Weights of a small transformer language model: untied embeddings.
MLP neurons of a small language model. Each row is named by its layer, matrix (gate and up: input weights) and neuron, and shows model dimensions 48-175. Each number is 128 + 32 x the weight over its row's rms, rounded and kept within 0 to 255. Numbers have three digits each. A neuron's up and down rows have the sign that makes its largest values positive.
After each neuron's rows, "fires after" lists the tokens most often just before its 100 highest values on Wikipedia text that the model never trained on. A number after a token or word is its count.

L3.gate515:217142174168156118125098126126079122168100142181131061091132129139140126128080109097102162109162150101150097145055134136090097155121122139118104077143172144159156137071153120076181149058141163143165111137131180085137150148185105183132144104140093110112084120144145119169146173082144082093092070167143082107130165154119133076164136153147145133113106106113104126104174153134116110122088
L3.up515:186106222132144146121094079100089093175138125145180159101154125088077132138181139141144129083163128118155042141124210111155120148128129102147086136082099167121151146097146121124164120189137164144106100146108171147157163183202105103093118097158104116115107075134165120190166085116080147175114138187039139146195115158081157116145124149076140154109173176085114152203101114073132162118128
fires after: "0" 23, "2" 21, "1" 13, " |" 8, "7" 8, "9" 7

L2.gate75:086129186123160102124131152094149132140085126112159092147159119151101127118147135147157121102132150099073193150148156133082109093152196150123162134139141173079118092148130104136142141090139125119137154134107152139126134143153117152101161102094151151114123155063172149135136192158073135078128112113133131092118215159122157122044123123109135061141146147104077121159169078175213124151129
L2.up75:147136152144105125143089034114142162119101078113098122107111127150102161139192144075118142116142182151162118111127142141104150132097126106137147135084094121151163122144090110167135097105102115118122150099126174117138126135141159092167091171164115130081186176063119152172131119170138132128169127182140158114198058100089153125140127166141157110160082138094099129138129122100121116145113
fires after: "9" 46, "1" 17, " (" 11, "0" 8, " " 6

L2.gate87:058077074110117083107128096076138128093073196112135069058155106193164150168104086101115130108135127166133163175163145129144111136114120119110137146145120116113115131138100122115120175114142160115123083129118185086126126086190127165123098132120092138220189142137157137078151038113089151123154132094130160119158177101109167168165077185194144145136109059155159136176051157149163096124134
L2.up87:131084136140104142114186119125174164107058135112140124071062132235148145123142123042076170136057082171161148170123133157178176180165097110152144102124130057147140166160058156150118150120147146083134149142125135125179143059120127142138061130140130177133167127145163150123164122076126136148152136155149146120122127101128094125131120132161151116127145103111128093157117186165138138063126
fires after: "." 32, "\n" 23, " " 9, " de" 7

L2.gate104:143147097110130143142077126165099158134073086171147109123136075156187150124109119074121108200067138158121138095159118148107159090115113118130125171125123110113139094090143154145093141123144136111144164132084077085145180116104121129182093081091095067086109122131102127136161107085156095121168153137099177190150140170166191155110149143189132177119139172171146052114152163095124091133131
L2.up104:105136089118096128136123066093161149129141102213153135083122130134165108163149168094109167142105096103116197101128106117107147168077108179147100163142131134123123088075125112091142120132191097141161116109107127136134113127088089170089080144145164139133134115187087162136063056156132111070093132142123152192214092083144133133119138115192178095145198144214078083129120169113135124103124
fires after: "0" 29, "9" 22, " the" 10, "\n" 4

L2.gate80:092114095150130102104109089131140145143126107106184104125151091140134113130142134096121134139103147160150210131103113097118120116146156103153119098125151157143109093140078096139100155111115164113106186094094176161059127116153149093155067098117113131129173161173134132079164123067134079170190197208162176044187152152112158162164101143128138159083124114097141114106115152114169139128167
L2.up80:102069074181121126112132080122084149098154073101109177135150104216101110126145119138149140153152194102177078151122094112168097137238129133139095156101114144139093121114090129195114087136128069128115145101120116125123111143091139105116088115133118113165138114157166114108144233134138104169168153157148120090129108162110099112138078142127091100074100126077189143096116152138144121116166
fires after: "\n" 42, " (" 14, " the" 11, "." 8, " |" 6, " " 4

L2.gate442:185110146190159071113140132113093164128134175083114149040186085112196116135096134181150195190154125126090147090124138191154133129143171121136117122106133228130156126121133131077183134069165137105155161084093158189133134176124072129093115091090147122121104119205121097123135191119120140107156146118105122096194141124112141106101136120142132128098118132156135174171172073147178158111109
L2.up442:139127169149186076128105073203167158103143117086159146143099039184141112149179107109127128128125147136100089134136138201141148141108141126135099109137151152220126143143110129176128120111097121122142168092105143184141101093160086172141083142098169159088171166136148165109161172120168125124118113140126122118215159109138203133150163109147156116103166143153153134179177070123127095139135
fires after: "–" 48, "-" 9, "9" 7, "7" 6, "3" 5

L2.gate619:112124101156062177104208123085145124154183123154120113143139152190139123140143142150151121171131080174151161121079102084048139135130117156133075123076145165052167109143195132146104098118082119082172111091128145157165140117119141167143154131113145085094152138157109150086122089090136155123136128163096102088149091066058091117141069188140142097110085168146133177124089078155095122172094
L2.up619:099135126149057154116193093130141158166207137169138116174139118173148141138121141170138091171133071140147171124130108088081090135159115118093123086103142178143158091132163140161112096095083120106114110114117122158146166144091157157132158179124125068134190140154137154056120085107138149107125123119097122124154104105119105089102094130149098127109104140141122200119100046145107129173078
fires after: " United" 34, "," 15, " the" 8, " |" 5, " C" 5

L4.gate697:116166078138079100147115088077158120155119119130190105134111179135147127111171125113120123193164130182123118139112111055148077140131119196165122119103051139106154105084133134203113144189098142148189113178114070153173156134118088129114088094127178129115221146091106144106076129084070167108112102146153173132134156105088141166114115154104151100154104108184150103185067111113123132122153
L4.up697:099082134167111079118097125125110165087170151109170200058155167126091144136137110134127146126038177107116153090132133103139186160178171083129169146162163086137165157204063135113068146110115149109106164120097115108111144126111088118132135112170120178152173100131117148098109101146153100093152207131119194148124083134116112105026121163171110063104116122096109145157118157125142128098114
fires after: "." 74, "\n" 14, ".\"" 4

L3.gate694:122141090142122157090143121111140117104091111168122155116128081157101086101154147172100126113150165204097113111166175092118115109154147095150147172066130160076125182108134146060102109157144172122142140077158084151113141140069092128128124118181123094086140130173081198104107128146086206088160075126109138122152084073115082123093127137067134096098084169154177139104135096135180155123078
L3.up694:123149141113115188133145121159127081164120123197082163161130126135140115128138174166079055142131125207148112163115145152070122124161121150144116146057126114154065166116165131098139100177115116095087143141249074117170128146126128146196146158126108115119126111157139113112081092096109135158154096118088154134161097131135134098082160086077148144118148195098113123144148111119136126146108
fires after: " the" 39, ")," 8, " The" 5, " |" 4

L4.gate508:158128119118108083138115103072134156120081168148175120045161119134182122143125135091159147120125114138159100157107105067189116087109144130137149102093180197109072116081182068132129137106127169101182113071070081136152110089133134131113133160137191143185075172124110151086104112135132166063093093170096136095107145140134143161227137210122117155117127164173129114158187142103142073142093
L4.up508:168081136152083066136098099109105150149096177146183129064158114131161185134182124065144099118110109116167100179120111077138131099066152148110148109134192176110109117069143134121165132142147147126195121108099123127139067082134141138105147147141194162165112161116138200123162141158162173122174078161164132128113124077134147088164157152178116185161114154165129133150151156077144090142139
fires after: "," 35, "." 22, "\n" 14, " " 5

L4.gate219:077129187140118174134113099114128125109122149079139150061199097142109148152154138150204155119128079132095132144164071059131118148124101125124164087137093158146114159142111155178143146073102143048102150085141116126144091128117133144079160139152137190188104137162175153097108135088112176131120155082183173091113110170021121133150179195109129153157105106120180098155106076048145117120163
L4.up219:121162136176105123122094023085106166075085090158174163052161106127095157122187140111157092136063131132103122224128111066142107168129103185116127119097167133110132123184101177178126064135165145092117079108139105083219120102124122155132087137140203165089099119116189109141095122124099180114117122101190130142146132137072094109173197162105142115113162098097140058148125161086153040137133
fires after: "." 45, "\n" 23, " " 8, ")." 4, "," 4

L3.gate505:183119084165081093175113100126121090118053132166114084163155138158123106110105125189138096097094134103111097184123106086139153106128127147124119135161137175112170081134160107152113095120119142080111118103136140086053161151191097130104104122153142101172157119148092161089132204116156124133135130109099184102215124123155080132176129187097114169163107123198099108171145138101161088112094
L3.up505:071119094074128105133150154143134186161097094171121108096078099142089134116173105177098060125135068120120203136105108176108131192060144127114144103095114134096093143162116125019138124135142143133166141132139134132129144142156107143167153162136106181156100094127113071110124129140105096090110076154192096194132133095135137178075100133155147127114152086128114112117102134114124155146117
fires after: "\n" 56, "/" 5, "0" 4, " the" 4

L2.gate269:091144148111134140138135139167089141158098166155103156112167123100035098122121134168100084132180138127082119109104099109102109146161090104126120088095076154094171145132177153102155121127098185107118135092131095134075108157067137125120122156122134141126159199154078162127165079039093149076117148126167106082102119129169125121118150146076073094088102137148194135143093080154155157163118
L2.up269:116174152120105156153155209083085126114100134161134089160224100021173127132140130169096126129114146181102120055130116110091176145144074112113164116084099119088147144118200123112160141190059126110114112097137086076114118175090107131099107123140175134111162139165092158088102118103081161103121134171076064143105163094159133133116150135092125093105137096162172156130137087136103142187085
fires after: " the" 35, ")," 9, "o" 7, " The" 6, "a" 4, "," 4

L2.gate553:132095101121141139193092188215060134110130133071144080122202102088167133121088152160133152121184060135134178168138129105128205084150148200143111171182133219166124133092111084086171142097167131092115131171161181140161121097084112086091123095151180135119168104125161095145130076161127123160062070121117094151128116183148129188170135101141080144084115147162113157103144142138154156114102
L2.up553:105136141088214100121123128135108105065125175134108163044170145177127125137134084107181230174137121101110101084147125109120118105168163103103114069080116147201130090131143154141103083112074149114147139105172115145149105159082112140127044131099152124149110154149189115142171114093113148151131123083130091162112136107088130075157136117117126097150141128110133163173150164141171100071108
fires after: "0" 25, "1" 20, "9" 7, " R" 6

L3.gate282:119055102131137070105084172122148115117184061120118129160136150104152148154137141111217209164160117131130148108119144136199147179130162171148177093091143168095082102103158174116209134105154115158188109097152094137119147140103114095105117105083135151154131133111115098101128136146158116068105088181163122170148117180161054135118134142047111185138182104118113188151137115142179131121111
L3.up282:125097127133206089129076145073136122120139153085145106159133186101128122113058087110104177103091116166171140100110128104167108108138135138156134079137111168144104151120143166109079150096143157073162160146126143073129141172112167084107076121129173150096085114104132138117085091125130172135080144175085143093116150185167204072106208131063061122120167121105137116142147183110116175166151
fires after: "0" 57, "9" 4, "1" 4

L3.gate525:107133072144110145124089065144134157169147169068125123095057190130072099121099129153140161082177166079135167207151163132188097180074129150122142164169134203106193108125128105154123127072157158128164107144072193159135132150156046107127165109135092103070118140159190146154134106154141158117104108126130119147106152149094105122090157149129179082134123109099094144118094147133154101171104
L3.up525:168184141122195114106155098171091144117136141148154119159142124123136117131156144080153153129149171149133062103137151117140178163184110104096088117155132070153160137114128142218126147138144088169168156124110142112120118184159094171163139184135044124095083075121120169157098112160074223139102081182053132159103099090064125144128136130079131119099145116161150148155085175115167117146105
fires after: "0" 96

L2.gate279:132186189160159124129127106082196159135088102135131043140181142082174139136103126148152179111218126106143137150138130176138125162141135126134138121152131202113104128170133132103148114104100129144156136141156125104137114089106138157094126145101201117151154076163149135123116164181151080142133181095150147067174175117116149173084069159143128137106131141153091173091107079130111101092122
L2.up279:109106120085145094123103145121082125160149135122101194072106111177097130136108107078120089166104113162087131097118137107135120104127017116140127108134115125196130139094161153122104131099141130111098074117097156143108172185141143142155146119133135160107086183128121151134142101101085159089139077163087067145103063174122160064186178122156147131128095142078159098134162158126125109161123
fires after: "1" 19, "0" 15, "2" 15, "8" 13, "5" 9

L3.gate431:089077165096184116137131103120181176144112177121156148121099179108169150132171151128184111093118081108077107126152107205114111174188157130147108138180122196129116125149096119069143164091077112115075140118129169134137151106136080169048124143107162098159194114128153123175122166146095149069118108089144147141160162151159109144151150124155107162126141135180149175129156173130170081155115
L3.up431:122163164117168103109121101148107117148152140172116161080175093157111170117140102089131174095155089100148134089153118150091123100123158086154116121119102112158148157130139112201077104083089152106157157103068150138212136098153188119196135061149182174135101124166111162134093067095119080166127178188091110134168141103168139091162079113108109125132174115102132091153128154117084107130104
fires after: "9" 90, "8" 5

L3.gate213:100152089125141156115129119123107143116180152137161138116221184109172182123124172146099117125146161210181131147147162097094090127153163165087140155109154064123215140138168191124123153126113161116133147116185121082179121090084100152139148132174106119126105150166136145101118128130128160142143122064098126123153105107074140128138137137151075140107049045130158189146124057152130051085150
L3.up213:140140094142086128127109049043174144142114093169072160106108204109112133130107099094084171130109145154141220088095184165126131178217128153142132149066195091143181202138149114095098167151175129151143130121157147168127131129185134176133120132151116126119165130117126159132184110119212197156104110104115168110177125132146083145100145126163138118148126134102148103116165150104114144136117
fires after: "\n" 54, " " 5

L3.gate166:080097058096084131086119134116122105125070122153160127103123111156118153114154115151101119122146170153102104092190110066152171185136117140145143084119195180132102132150158151094157105125136108140079126066072102170136169120102123130092089098129127121139168180155113196134153165185141172146169104152167180140247140133114116159130125150057108032155165155188142123152129122138144148135197
L3.up166:111096139123126185108113189117083153157113105122135126119110105156210132121163131100125130139104120130108130171098150139117103207169139141132081143108115158177088161090113138082147178114142079107115135111108099113034137167162114157171096074150209091095215122197128164150114165117148085141116143124136120077185134174078123156129137078095171114168207208139111112097111146149162139097133
fires after: " the" 61, "The" 12, " The" 4

L4.gate67:136171065143130135118109101187172120124123163136108092205154185183037141138151085122105100121139184133079152103133131182114156114120122169129112139050131140101081161133124104165134101124082122127111075128132130182161076104131121091104100191173119116124095156183118151120129121071179112174161185132107157091140113155144146160160156156110135077146125149087125129051131093129076142116108
L4.up67:133122149164089178206164094124110171143147136119150154134107108138061122135162139165129138127196115129115059170124123099116093157142100158141181118093082104137167102192135180076170120100119116127174149139152069014108094147073160111146159107161136162091161131110095138103118110106100158152161111155123159137138157104099116132139047122137088120136175055205157090151131172125123199113130
fires after: " " 35, "°" 10, "==" 8, "1" 6, "3" 4